Part of a small language model's weights: rotary positions, untied embeddings.
MLP neurons of a small language model. Each row is named by its layer, matrix (gate and up: input weights) and neuron, and shows model dimensions 0-159. Each number is 128 + 24 x the weight over its row's rms, rounded and kept within 0 to 255. Numbers have three digits each. A neuron's up and down rows have the sign that makes its largest values positive.
After each neuron's rows, "fires on" lists the tokens most often at its 100 highest values on Wikipedia text that the model never trained on. A number after a token or word is its count.

L2.gate32:099123114171110126109172134112154102146145145096096145083121123155118095121156114131083156130118106121128118101106123148132100120118127141154181141149127107095107141162176111129106126123139107127122149111166126100050122131127133164091155122137129116097114130168139106121080118083136108133095092121124081144158150139085170104103141130138133087155109135075120110138137139181108096155119127145118112176114144131087105113109119093117154130098134158115142126143143138124135074156148135
L2.up32:124159153147065136155132144123137128178142133105101129106142079185153132108145126136107133117124108114100133133125134148138103117113118126168171138121104108149093179162120129159126093133105099095153181085145141105084123104111121122103125096147145060134136098178114120145090118109136109148107114163077124161150137130102125121132144159120105126153120142106138129111151138154118124117113144135103116160122168125115114112125145101108171107088129169089140136124150114115091086149157165
fires on: " =" 99

L4.gate345:150145121120123141134126161107108105136116171176143148121138098101191159122094104137143132113125103099109126082104123107127119088094179108145150106139124121154118115100127092117155075139152132101160118101154132152125120112146161169162101122162117115127120118155105144107115120186128168117166103127116116127145141122126148135152142160091130121116107143115150152123157092136119093115113173132082135080112112144153142127103099148181070138130087152121119129098134135155119108132096176
L4.up345:111109098094114131153109105153104088074128134150124147111132100103115105122128102138123168153122133123119147109127142110103141090122142128097107174129138114099096105134165133135091092092136120116108107143172126168140160108097181119117071119146132122111143151087101133144152138117160142109174070138136094111171148130116173161129151154119106135104113135150101146117121144143106149129119117118145146140177110116073156077108112116147153125098167164097131083148111115139150096138129136
fires on: " who" 22, " \"" 17, "s" 15, " “" 9, " you" 8, " widely" 4

L6.gate148:116146145167098143149123142131121131148117168169146103132149133110092122127083109151125087173113129155124121136140108120137130131103123079084132132145116104109091150063122090137106163139157122150109099135172172098144111152169109185121107111133151095147105153144161170130113128093078113130114128135131130169144133097170084089100107089157122121106159076162110163147162146155096141143131115152114128151140127103119114171128107115138104104110147132153109135123142140117108135128117133
L6.up148:143094154116119159119115133144141107184149116153097069110107081126123115094115101181124150146138136118141100104112155137151168089146098126151109131112120071129075175128088093128108193125170125117067123092094122140131120133093161091134157106135120093142145119099118123089114149127135129104098151140136143145154158129070118138143145110134149105137121175139127176121117119102124127081120118116128109126158160142155147109164131116126148125138140125127111095118154115135149137126131121
fires on: ")" 35, "\n\n" 19, " res" 8, " Res" 5

L7.gate175:131092153142141122122117164167133114111109159122156113158084129136113094125149144120093081119180199133178133106141136147084118095132162118092102106076093132165123114139137137144089136131136137153105121121152137152127119143093160149113135152107146137114124130152130117140132185115143137131123126175136118126130109109088107146140154114067142170143141157150117110091102136154103157100156148092102111112114118121140121182132105166132163120129157141124110137128126157090095141117091096
L7.up175:121185113161132116162167138158145117115129149137137140138092106158113185097108123144139142141151136135127136136133186109126142106116104130153119096139124084147134092162167134084144131146114131099130099124117135183102123162147132113181125123077116118125114152124146139158136159130116153095140108149122147139123121113160181143152126168109147100175098111171156121142118138114095134142090139129134154152131156131142109092112141133137099139111196112128146134137098110177156129112191117
fires on: "\"" 70

L4.gate210:112126169144138113104121123121119113148174122138151086105112163113127131151100098132114123105109132118104119098152144131122139183108130104148104133092136088122101092102154098164081077142161147132126164093144142096122167133121094125146120133106172159123105129091149154156127114148094130154135138126146150096101098131129125072105100123152115139089120072100113129125144135138112093128099102147149177148131118080106131101155159148147149144094161129111114195114133139116137163156144134
L4.up210:111137148125116121097089166099132097105122147128135185133119155113111151162118142082148100069114148126108140136159087105107130138123125155173129146098129152090150145198160123156122130166101155114088101129099105131123131125101151134149119147123122137116143136117048125130150134106152102162146120108189138103147107086160152134136107131086145118117105087133140141132115128134145141118140115111172154145136114176127070144173143126151142146127103115106133141119145148135116101110158116
fires on: " |" 50, "  " 10, "," 5, " 24" 4

L7.gate169:168128101136134136119149166149144138131150099112091111117147109147100111144116134102086121120131116119129122090172185134121129140151135123157142118127157098128128139153081167088091102158106097133082170124145122130143133088135138159095121115102157102163137119158098127154146096105149105140113088108182121106104146104122110148128145125148162175147141128153114117074118118105113144052146111127117107133113154145105114156100104114148145151148147099146125104081149125095149174110101138
L7.up169:171145127143104123126113122168117153135188163164125156071130129136136135160152140124141135189151133113150104107142143127146115120129099131150139113144152102144118112152142117106121132153122104130119128187128162095139069103139160130158130148135129140150138150146162156153087166127083105123133079150134126110164121105138107130116151082133162183121177176128113107113125139136165080113103126130113105081142103151156133096135165118137124109104129092176096121116109150116118143128147135
fires on: "." 85

L7.gate135:165098094158151133094154120145170133112126100129122133138176147128113124145093114114136161210137143156100099123150134155133156094142112128121066117127080135127118115144140155125127143125146134152138101104125154157118152118140119155116141155140172098135123130166143142143113123110052116119113143139164149165140142150138145118113118116155111116134152140139157116110105150099093168095190122150123173112105110117143092131110108153106119126135094125130167131097138074117110081099133157
L7.up135:099130151079089128160159157109099122130124109168084128123114077100107133133126125140140147150146099167144125146160126096122104095100088113104107128135158106125140142131074128151140171107151133169127105127078186150120126131116171127132156129155094117087179131132113191134118123129096159128126128120119132182150116165139143117162167143094135142169120110130087163141143098137106133142146164139148177146087154105122110153088129148129132109148134133160122131121119140139124104118128143
fires on: " was" 72, ")" 4

L4.gate101:118099132119145123125115179143179142136136156051118157146136118109133128075151145110111101167103100074125135121111145091103131119096113138094119147186104149123133100072111153118161132140105107131116117074105108112134130136126107113103110104120125093130109111140097139093136150134086122141136144133112162125121108131127160142187140158126088126137117118123099089139117094137110102088150144174138151143151097128129125138161133086104153141097108119099159119098113123089098124131164111
L4.up101:116101129083144054170153131153129128166113187119135135105111074113122103147130140145131153121122130123120090151144109114125131161145082096132143134099134137095097112100115128178123153148113112150103141162168109131161109154157160127131155142136159148123105132136103154142130148135140133112131133084179128169118078095122140102080126147102107125149126125152128112125169144147104155126131140135167119155089134126149075143117105094168145158173130064142132106133123119132120140136105124
fires on: " |" 24, "l" 16, "lan" 9, " country" 9, " 1980s" 6, "ern" 6

L4.gate232:092136178157116127083136147119120100164150134127120098140136132174144119133111177104128121176099143111116141136136108117110114123159148139104152124112101137145121123130115102121149130102112080090129126115115144112129122102107157129185119116098149086111176116159117158176119124146133120080132111149165180126131164184156130178165101105114119105137145144138176120129119155079120180132150126141112134105107160089140091111109139109101118151131159125131150142128110098136068121140104128
L4.up232:092101082111137153130125163115136097069123150086074131121132129140114123105163097136101174107102131106081149102152098085106112119095168169117119119123122094137125116131135152108165110129133097107187144109160138105144139125123159093142098124135179141127098140115071146126147111125099148110132114100130183144108112105089135132166145144122186106142119121158127128134106136081125117155141142125120149084156144142130126103140101119167113141115126151116134139148110114165162168130131135
fires on: "," 57, " who" 17, "s" 14, "ri" 4

L2.gate350:145140127125136111126137148126098152078161148136165140117116109089144143104056129150144153114133085100118172097135149097147113137113094101127114139118138106118151109165119163107130132149106148117136143109134106160114135091144147121131143128091109118131112139078158143101123118133091119140145081081114143149122108146146117161138089105139137133129130172131129093131159183148089116137147119114124175095108145184134099126131139151188173111151139137103084141115145098095082147130122094
L2.up350:104125143153147093152142154120111138100138127135132108125132144085156125164151128144149145119113120099125184118112146129135101149117148118133155176117146119085132118160092148129141083149129142093151088109125122142115146091148132148111153137102161140153119113100170155116100151175074128128117114100129170140086130129159116122149103094165116127144159108147171117110125148138148115142133128125121166083138190132138084125123115154136149132124107162123105170085162073116081127087167138
fires on: "," 89, " can" 8

L4.gate174:143138107094158156123121121151100151121118122108096149112089143088125115145143133128121128092120135069103119156101125166130163141127136098116152179090098130127124116140154125127154119136115069140116152135155108128130084162105104116095136133149157132115141120147150126132182113133111084085129125156146143135137119156088141126084134117081130102156093157088105142076148150080121104173166137120138090109127168134156112159140166116118136127095101082133117126111134161104103113131134084
L4.up174:096158122087172114151143102188135131128119148115135111124152165129115160124118111142140129098138118129135103155123112157143158145129146098114129148117110134105117150165142141109138115131134163131135088138135136138105179138123085162122115121137111153110127160125109136129161153123114154133101120172133112094161067135108128117077138100082154139130091159064149164125136156135058092147154150125110095118118098119159121119102115146146146136120082103141084088143123089135088150167133116
fires on: " pro" 31, " Per" 13, " and" 11, " Pro" 8, "Pro" 8, " Premier" 4

L4.gate297:080132133137100139114113120126143188129179115148126116137138126137143133108148117088154164114094132167119168104095109148114130161131123121142119129113163127111073127125085135126114109156168144122158081142130159118120121120133112160116080092136128123118127153186128119142134149147089111136050129118099176187101079133123121171104101141130132162136106090088166154152106125139153127091151146150156117141171109093116151134103133123119145128149136125159147132124140131125107101150123143
L4.up297:121159085134091100122139111113172141148149110133140126172114128085162124116146146180122146131126112121119170139168152166122140133131087152147154164172163126122119112151160123111132143146112136116143126138091135085107163129111087117085132111104075151081168116167142115151088145115162124136165117150101118117164113112147127100132131151146133109151112100064155129111108136112092103135098106117120121126124134168118135155097129115108122096122149122122142098089151088109124068102152129
fires on: " /" 25, " is" 15, " scored" 9, " =" 6, " Yun" 5

L7.gate167:168161111117137103170129123163090112132188082142132152116131115161088109098109116133098120140186171164141117115110155130156126081121080139089124137100140114122135119175129128148133157098105155144127139115153129139132119117129143069117122129123166142106131114089152092104087144140142138151099103155089116137122100167084104178121154154126145152112153143141114132115101132164133142167096157077117117098128110121136168160127108150148127091136143120136111152097135104127152138121123150
L7.up167:096134119127148120116136113163126150135156127140117154129126111132102091151159125165142111130130095128105182152203116144130128079133141119136126121157148093166116126159191125166134139107107121124106138157128126095129085134164135152110121124141118161161115128133123144150137152091111112159123123098088138075091136127117113170074114160120150100151105124154159137139137149097128100088156122148117081128114142188115125105153119135108090107096109155153080132112151137131083141133095122
fires on: "." 100

L2.gate72:111153132154114144150139121171145144168157136130172147111164104149106116108070131154079076136119160162145114117109154102117145089151135130161160119126150110133134108122135144086160127147077123127116141157076144166120112161149108096106155155123149122159165086111147116167170116121166132112130117108139107158135110132138057153112147117087153121142090117128133166127113114131140110147101131101153130116120098131108122110154129145110086116133104088136104101112148132133139174148113086
L2.up72:124148119107106190174131115129120131193136136113177157138124122090154156136118116146130155169138120123141110094083162110121090161095136112147141121161144145121154144132146105142081107165143089108134142125137091129119107145073146156111102130149154133161097124142112101108132129098161177111147082139136122196119112119123131115125093109087145129112161107116114154133133131148122170133115169176113121141151084140135128151113152137098111167129130077125128143104122114143116160108125151
fires on: " research" 19, " model" 12, " released" 7, " act" 6, " development" 6, " race" 6

L6.gate323:112128179134131102089134157165127142132100143104156149118133159131121127110105108144123159152115157094115139125159140095088118106096142097096058179135127134105117102149091112113135139137116120082114137129133161140133104087138091141146132074151112103141098116118112125093148140145128176109155098089116157113118130126093106120087107149123166103124127140141114126105126150153054143121130117146156144123091186127145147128119127157128136140058122134121148124145115154094112100124147089
L6.up323:129115131137156149119182117109145100080089115132126130119141114141131146197144144076166118123098136103131157136129129114102155134112126137113141145115099149181123140117127136123137116138138128113143107155168141112076147123120114119126152082145123110120138162100141164066129153139117157144098129142114120113085128163147148110143127116071118102130192107125086092111102134114153148144180142144126180163096107112146119088138143105104100142149085100113093157113150145117105124123150150
fires on: "," 99

L4.gate330:116142136162111113130109093170139132118151146139133166172161124105131084106147138147133149150137119134128158114096125163190145122141170111127106132127106071096139139127112113142150096181155096185104071121175118115108112111097122141129131134096122154126132110092137141102170165140095096143113129112117136153099155120118087122126143149184122102112121129132109127119156100145155147175122123129127164103114109119119135104133170190118179152121140148112129090128130168114102114138132126
L4.up330:124150102106137105101123140175143091103152137135119067122110132131163107107126157135115132103143111094104118103134171155108166065151139156089079142118110150112139109114137131152149156185110134113132120136152145142101163180165097119073099102110133132097140098123087118092096121123138110152115114125139144070133126106098136156128115183156117120146148140109121104101136095137140168143136151142164122143120146105147098118153128110105132131115132132098099100139128157105109090169109109
fires on: "\n" 66, ":" 15, " code" 12, "-" 7

L2.gate237:075097121150155124109093120121123119118181107110118133106135144114072145106120073178146153123133148164161110117093115133117121142149101130109137130138146126130145118183126149081080113138091101149149149113172121126146130126125083131176105132146133085103141150110121111118122163152122097166168130145110111142106140145104095121169101119163092129113119166113121133152127098161090131147088119124159140091137103132083118103123138163143114145087146120117099141127150111110115102151178116
L2.up237:136098164139170113134163125132128103112128098139150159158119135109116147155130135121090089133120071192122136144172134134109098098193151140117155112136113112098141132150164118118154094127125123131134159135143127120117081161125149121109138118138114147102151112101135133164139141113136114118098110162147115104125138091153112140148155138142108158138129076117133135157171087125104110129147150142149142117150084129182144150124096102144109147076085107135132164104154125103172196147121141
fires on: "." 94

L9.gate177:098148137115143129097138099100099153094118145155137147108121151114117170119109113152139145146176132106105140102090160140127091148076117147132144092128145082083135079118147129096102158131142107141126179100128131162174180132142144118112136094091116100149144134118136115113123109189148141116136123131125121116125167166086171137180150128134105141126128137174157099100104141111151139146149110126134120143139155115125119124114138083144184132129136128168110107086093139089117126163114117
L9.up177:101115110128155108121134152083095153139145129132128168125144130131084136121152114092119141165152121162155140123147153093124112084125144119136096124120115135174166132112125147151118134099045179123145108143114067135104121091138103135122146105140112120114137143140117128107109113134130084100123092110084131131130116120145119141182138134121122144152106124147118138117164126170072132098144138118193113150166076118109129160123104085138107139148142149119130103135157149069166118098137129
fires on: "-" 21, " to" 12, "one" 9, " 0" 9, "t" 4

L4.gate96:129159141185088125128133121101134149162116153144153141141116116159136153131157127139118144125104100137160106141093159141128121121146143112138142151134107081116139108131147175103095131172139136148129149139159155116120124097166089108130103130158139053098170093107144127197128126148133113187096145155092145177119125094094145108137122157137097127141122207158098144118116133100129111151131140155142134122108123136161142117110141168128149150118094120111127147117148121104079125137143111
L4.up96:110123126171153148118128111120123131168106125176130112127119130143132122113166094134132150083108155126139126130125140162148147068143165112118162147133126146154134137138130191106122132140152099108139140175164134098076156100114149105127093111150157099114118142089152143181097153141073122178131142147083133156119093141104158129110102134096110114131111150105129135126149136112180107137133159207122116108132144109152162094109123108114138118143109140140119152088131136116088116155153110
fires on: " =" 59, "\n\n" 7, " career" 6, " 8" 5

L7.gate366:152080124129132116120125123114133157166099136164123159149088122135140117123121128152121127111160145150096136122127129123104123084101136111162111119159112140083113145122112070164119101135127139163107119127118122091164128080091137122179140082134146132114151113166128139125146150154179169112171107074099149127160112103130106101134145137080128102127142112125135174139100157132113202121126127133121149105148130133172128144177130144132166120079092116131178121139154138103137138098126133
L7.up366:144104171178108089103135141113169108145118117129113158154099123110125131102103137172139122108121134114132143112143119126104135102088139130127126103128136124134126127143144135118117098084151148132114109167132137165131112152080155120129116118178089129137143135144185122129124121152151200119163112074143099112142132174120096120160081109106109128128169092118067114122125138163134137149146117123100102103104115096152140164173161154146109158138102107127154101102131154080113140093146142
fires on: "," 40, " a" 20, " 2024" 9, " 2021" 4

L6.gate32:104117142146127117131107080111088090128165079095158161145105122121133104145144135152109141098095108164125129164102146139142120121112099152118146148122101122141121134150147095137155128103171139140136159169144184118094165176100125118130124085151113105113118149112152134145126128116088124116088114129134121103129128089077161138111094158110137067121107175156139150131141132158095135137108203130141152104122085166148113119120119148143138135101102141141135080136124132127130108174136153
L6.up32:108122130115077119109112130125159128123162137098147172140124112107148144153157115122098105143146126165169121180124155122118102147114129106110114139120122134118130122107150109172122120163137136133120124133111129130080090141118132133132091117147072094172104129102110153134152133106135092162062093105157165132090155183117141134106157149130128130133054158189152138132130125166127122121089122144111170132119126087079132128120134113112123137115175140101136127109096154114122078133134107
fires on: " =" 35, "iti" 11, " 2000" 8, " 2010" 5, "ir" 4

L4.gate203:129126128127102148145120114114146120139176144097145129187106114117143161161116169143099124143156106172169142180119121146144091138107123166150164152125104138106098132113153081087130107142137149136137096100145110088119095130167184067075168125131112130099198143139165098135145159115149099137100114121158107143125162131126137100135134118144108116149130118097120104099102130129099111115102135138115074113139111115114141119141131167143171109108141135107132134125147102139101133127104099
L4.up203:135124129094079123118148140136137132109162155143117109180111097110137125161056139151134091127108098140135132156132136148116146128128107178123103135109110148116090134153125065124145129182163163151144131110132131110154127144144167090085149095152179110154157118145123099157127130112145130128117114166116117112155178113140125073139081125138105112109133089092186147134124108136154120128096145149144081121135155089135162133122127136116183118148121117105143121109127141111117126152093122
fires on: " code" 12, "°" 11, " g" 8, " zone" 7, ":" 7, "DST" 7

L7.gate416:118121156093138140161130109116119145137147097152163125113147116144097130086077125158121129104130143152147128124131116128099101093150085116114120153119108111132117145112141117130102141124127126163159127140161142134130176133174127112169137139123119118042103128109122134131157106118069114153082098167083164135138143135115155124096170105116134110121123155151080134176141149135135157156137147128128158126097123141172129109118138129101106147146094147107082106157134138191157114166156160
L7.up416:068121140134159146078132111155102151119099191129107169116117133126093149122152095123147147085182101129081178141130095117138134117125168142118149101130102127161114113148137118125072088118142132147130079131145133127089117100126113146148123157182121131107106096129154122135112135126094135140142126098127154093126116176139125084133128162147140159124106147137121073133112151147137125180147111131147164114129143123139126141113164136151111127107144136123127123204162111117116151151155124
fires on: " and" 19, "s" 19, " of" 10, ":" 6, "ary" 5

L6.gate77:111132154136119129153154143097123169130112149116122138147091169089131189145106161110110150119097130119135158127136164140145141135154137103157123135098148138126091103141141162101140150158157177143152150121112085079128139122098088138135125136112123117139107148142136151151168178188132136095132152108120134117088081088127138166130141149164181136122132127137161145123149136183118129091118136136097117147096132140103145148127116150132128073117140133108120154111085148092081126165112157
L6.up77:110105134123119119142144112134094166173155174119160150069127137113150133122143137095121107107092112159087098122153143124109107176114124122151106126086121119103129112118129130097102105133125170154093111105129105140121161111155116096090141121094110114126103087125136129153135151114136137103099183106140143143126107113135162115120122162126158099133118122104101156064101129125102145103133145166130125141115137154142129159100123132089130111195127196094133134109167111102076109094124132
fires on: " |" 26, "-" 24, " Su" 9, " p" 7, "r" 6, "," 5

L4.gate9:129121119080110100099148123141148115113170136165110130081123097128133103102113117147107154112133114126152121143164107148159125116135164135126158159125102121122127182152114133116126107122166138129181152103136168114111144120129075136135131132133118162103102143151147128117126135101054114102094121140090106148139084147085138163132127123172143109166064127160125134117159156130126083149113148105142122097140141152159104122118063101155126133105163094087134124096147122135113093141127108
L4.up9:074134109109134128144134135132112120126125152106127154146121151132160144180142125119123153160115116128152108140118162078153122109124122130162150150148178092137118165161142153165129135135106099096110174115116081118164137102132098117123120097134121087109121137129125154133096168143141136151121107192141100160077159101136170087107156152123063107125161145152154120132120152123097114151136126153107099117111111110157175175129144112096116124078160135150117109152103137117123153096146135
fires on: "." 49, " of" 10, " =" 8, "19" 5, " from" 4, ")" 4

L6.gate56:110132143115150099121111128093128103106128105140137123110136106175180135099145089120109137135108157168137109104098137112132093140133129100123105132120142117157116129150096167071106096107089124174183159142151129139165154054158160138114123177162139083138132117169137127135128128136089128146103089135104102120118088106136100164102144129124143067138134159129126135125117167126118157111150122088113139099163146128138128157143132142120102131118061108108113125117157134118111151142153112
L6.up56:103137142137098106110123128115146136157158156089129092104148093111104092120121087150117133150174181159113130121156151134118106125107096131099172131175112097105116113170116129157141169117117101154111141168165116157132155094128116128176093142119118123160117130124128153120141129147148102169120097150156093152171121099117134140182155133125144118124105114147140124073148172137117133081123157100119130105143173128113150116140121157114175132134138179139098164165109093120140135104131129
fires on: "." 73, "\"" 13, " while" 5, " =" 5

L6.gate190:170144148101121118110147142121124125103140128182115153145125124131141122053103126142152121137114106145104090077157142123137083082100160153151115169153133104176100117149120141145131164175165147153092122091136104135135119136147150160122165158113119118124134138128094154091165092133129061136123089137152090156150127112157132123114155157130146134106120149125149099116153110091116157128106139131116129110151104126111113142162155124146123159169133126103095152175158133136134086153142140
L6.up190:148133128073155122123122117099106120150143127142161114123156051119126099158155084120123159119111129142108113156149133124127146122123124179109113131135131116109145195155135134159113112131112156158080152162079118177066099116123124116127119130159154147100177138147113162112077144094102146125096102152129142102110136149153137129125122139116141108105152148111117142093111114126147151158101110120148140138152154124109154157149086091141137139173125201113142152148108112121128118117112137
fires on: " |" 19, "|" 18, ")" 18, "-" 5, "\"" 5

L2.gate398:118127178107154118135132137119078124147120135139139113172126103110134133143142121101159161117193094121125137097160117116136125122162148128079165133128131131125131135088119150108130173149133156114156122126142092124132135105150078167124135121114179110092077087096120131104145112130109129116121113096140084157140153187131123135120104110180139065129139130142156133119150150145144132138132158124117135121116126116097106102138115160147198130159127117074124098114144138099157139176125094
L2.up398:110090119072107142101136102121058117120103144144133133171140112110146131150166151106177141141157104099102148081102113137131123136138163144119164151143129118159126146097137131100132133129126165144180126126141116129185121070124124134137142116162174135120073091114179089125143132185097150160118147113110152142132118157142131122078134144161112102120147115109154111164112135156109092139167134087122146128119117155124118130134145139134176157143101144096157103135117129113111133131129125
fires on: " can" 50, " could" 21, " may" 10, " will" 10

L2.gate48:172114108189102139128125091184164122120118157113143140119122150133118175071140126167128147161114124157143143122118109072089160139103125082102127128136114112136133133136108138129135095132122145068119144129134110122125113128153119122155118133131134112110106144099162154135147093151154130105161123078128173078121120163139146118156105093154123153121143181144174114118111120131170101162102116132110125123101122138184112122117130138133125140098111122135136097109115108117206164125111116
L2.up48:131109141143133132133052131134086116129146128160144139121124118100127160125142141144128119098057106160128125127144152109083079151129175133112115128128104124102162118153159115168140116158115113131139121120142106161088058168118113148112062115132130127107136156093137163148171105114151106118134159121134155146128130099118122102106109157114074091121095143119141123132100162083098123159166122145159117132129111151128147153104133128136120100134136169101109106107075127122145127095117127
fires on: "or" 24, " any" 16, "Mar" 6, "een" 5

L7.gate34:160117160118129099123144131115147147130154127149169125094107115170103125139128191119087159143135127129150156109120171170158138115168135094102128121143112172122111089126131128103092130132092140103106105153132146154121190145125126095145134119136106185134129102146075135080118098103120159102145167142137130097154113143134096112137132125114146099113116111148185105137123130126109128143116113146115135098131162115182132142157129148096196144141122090114155135126128156078108129150128162
L7.up34:140124132105097145154049101112145116135128163103072102105136135109152150102136199115128149140164134125135133148103141124162069123139126112102194109154130142143151136169122150121108152146056110136137101172110133108123123140155091133106117154139133158116144112096141155106136124129125118117131165120149121102171143112133135129103094115123079127154109132113138092108147083138115144186114095119112112137099126159119127126136131165137129138123097101143146133180149113126093129120154107
fires on: "=" 23, "\"" 14, "it" 7, " seen" 5, "," 5, " as" 4

L7.gate234:144173143149133116163145173121116107143125124125111116100114104184098123139143087116130122126144149146142123159098131137131130058115113119121099123149091135122154166129095135121135140114148125108159103122112094114085099114152176129136084148135100140155063128152144125121136125132154133164128114101116131118136142145139122135154133106141147142150157104123137126168113179147130150147122153121159122114114120178139171141151146145092082160077109155162096079095156145151139090185116115
L7.up234:142125100105137141133138117110103107134127072136184096127179132137109096153108129105088133115168135140130116160127131127136068110104086104092177117122141154108126105149126139116155181099097126169134137126149102167105162097133115095113075128172115137143170098150175111127139148130153118119174120149159091122108126123092131146121128167095078127122128160133111132108111128099094109110148168120160135085113154127090130106114111137139117117114153135125153124090131136107110145101159114
fires on: "." 99

L4.gate404:168158140127132139130138126116125112111114159114137130133126164155169172146131077104148150134123115145152140117124136128147142106124109122114133075092090156129164133105108136105112133120138093122120109169139120152075103170132158134139123123139154119144077116137058130155157126150143135122107109113146189083129099180130132142134066133112141141120126146102114122132137119138093128116121152070081157134164099193143138104137131115116132130121105105080120150137137127096124161075118155
L4.up404:148132139158107144140133138072091115098139093134153158115192145121104146135155099105126104141099118169144139145169101131167133178104107165129144113123106102119115107147119160127134086100126168148155130131134131142102122155063124103107133147115123161150126151168143105143145100126100109104139134151131123114070107147133129171172132126147131118121146115095152099111143150147136132136176103132153130149171123154147143079128139126101132164096111130092149146112096137096131142066129156
fires on: ":" 33, "." 22, "p" 13, " f" 12, "-" 5, ")" 4

L4.gate140:121124127128163129114119122097117148147160158116198084129085143152130142143143133138135142078116165174099102131142138138163082130102148108117090133112163125132129138130128131146115157145153131187133126133156121156143133118130168123125147165142143156123140117112154123180117127147117159138097158133082166088115107167184143135138154123153146182133095136133158163133091176099097133146146123119121143144144120158127149141100086127117097099159110156122126137111078160120113142093113148
L4.up140:116142175141164156084105128128120110106156126131126167104106141112112134082146083141109135144130162147113177145162104150165150126088111121132112129139157124118118129138130099097126111123170164123153112089132097119154104107075148169117149116140174134126175120138132120123136126112125152149141120176166123134089144108115155080135186133151108121135170139155160131148097111118113124165158117094102127087123123161144159155134140121148149106124133139092132169109108146169115144115189131
fires on: "." 37, " 31" 4, " of" 4, " 43" 4, "vas" 4, ":" 4

L7.gate110:131192102142114128134136110121114166134110120116188150120107102124113123139122117107141153128168123157099148105127151120126124098103133138119156142153145170153071120134134146118114115136109109136110148166128181103148213139139155104117188119110124132128130141139131109156123138119119136121110073127158140093093120081079123119124112113113136128098169166153159123091129132109162101143115117165136133159132128198127104147096144105143145147103098126110100115125174154120128122162147123
L7.up110:156101103127173127143118139137133113098105149148146105131124149153112117194172077128097086138093119142146106096122153127130112096135123104147131135159137177165130142138136117091127130083123120140114101136149106121193131145099119130107136150154136150095150127138115137160102119106147143089081132118177144105145139107148154180139178074143155131097115139137149116146128129141114125120113088144045122093108154108152153158150091137152132110150115100138134153120122118131115099131118127
fires on: "." 46, "B" 6, " family" 6, "M" 5

L4.gate146:112147141148134175129133110118146124118127148119141141131090110138113199123124146159135148152091138129098078134103162084143121108122047159134087109112147114110122154169127130158136134124155108121092148127116132097102140129166111136081153112116182106153112129086127142121109119143097127119114092112126104124120145126142129088124158142106141151156133114139168110144140176143174116111068115138130155140135094179092121101153142137133094106155140113153143163117158110121146088145152143
L4.up146:133123130107076101138111156153099175155127104121121160126106123121099125127115091108096115127145131121117167093145116090116124131158134080123115093100096140165126140120142125148110134118116125083106150112107155113090134127105118155109140177141122140125123124114092122181102094113148105150136107084122161136141145149127132175174098102153147144151152125146114086145137157147103144082151139151120132102146152032082119163113173137153125135143150154114158118106125129142124135152132161
fires on: " |" 45, "|" 36, " =" 11

L7.gate136:133111148162111140087135146074114137171132141150139101139108137139183183155139099151144130082119140111106143109150118159086105170135107130122100148168130124106165148129123133118083094139142140156153090108084131112047152158110113137135125116128144115124132106141142130103143166162150140153130126146103113098105143155160119115100109135123108151138198110119200138143137155120171128122126106162149118127125166169141154125144129103135104109121125121130157144133085112148116140134135147
L7.up136:086154135109132131115150150150116130127110117131118129129112088107163141099159138137088128103128149161111112097140141149096071111137093177087103110130115148117088108142143119146107148100142187092173129100102147126157110088136109137122164114126114093099139123142098092083164125134140101156130137139131088144131117142119111125155082140146156146117163132182160148135122150156165105159133108121177093079132142113126114164137114153088120136147127136113103110141127119179139090111165115
fires on: "-" 15, ":" 12, " of" 10, " Website" 9, " p" 9, " |" 6

L7.gate373:133151130138186137112104176101097124179087145124119124130099144129129151098157083100133141091166121100119142145094150115103149123156094114153139130153141166113131141133141156127136131153112140131120138110150121142165097117158127142122136172121125082127090117107111076085091118176156175142093124092156109168139143131089135119106149159109130128163119149174146114133066150123135147115121119119120131131097152120158099097185121133129139124125155113133169129139151131148127141139076159
L7.up373:160134096092137056108149141160133075131146120127124147105104132113177089138139150123140139115111084139132155093167095142131102112115134134116135149126146140153116098143116150106106139098170172129105144135147121171162148112100118124123132105142142156161120100128123137138100124110088140128123142135149120093132122118145104130143154131133153134105105105157132156121165170130121107119143095127162127110152194117110120173145126154134113091076074118119090172096186114166107151107131118
fires on: "," 100

L7.gate333:166116118160129144094176155110193146115146091115153109155123114118118109131147108131113138149107151137129104143158129152094144153144114109126119082142119111157138136147124147146125103148108092116109146150122119125127122184124123128126158104136142113126132088160146135110136133105120118139121172151132105109134094120143123117120151170150114121150085128136107175161112181117080123088133127130043121148121120153125091142157144151126109144137104147183111065138098134083099156087087127
L7.up333:133148176175117126158164129180128083117117113155129143165125140126123121115179149120137103113094146117105110139127102091053138151145113156126131143134131152135095107124151156102088116119131098134126150153156108142123121148081122154119137128104171106161119145147130117122128115136126144097181132131166158176150110152123146153140161168105098124101149150138160089141108163117106089140142118103105106129125072144106139150120136145115106153111146129137142132104086200119111160120110109
fires on: "," 20, "\n\n" 9, " by" 9, "\"" 9, " elected" 7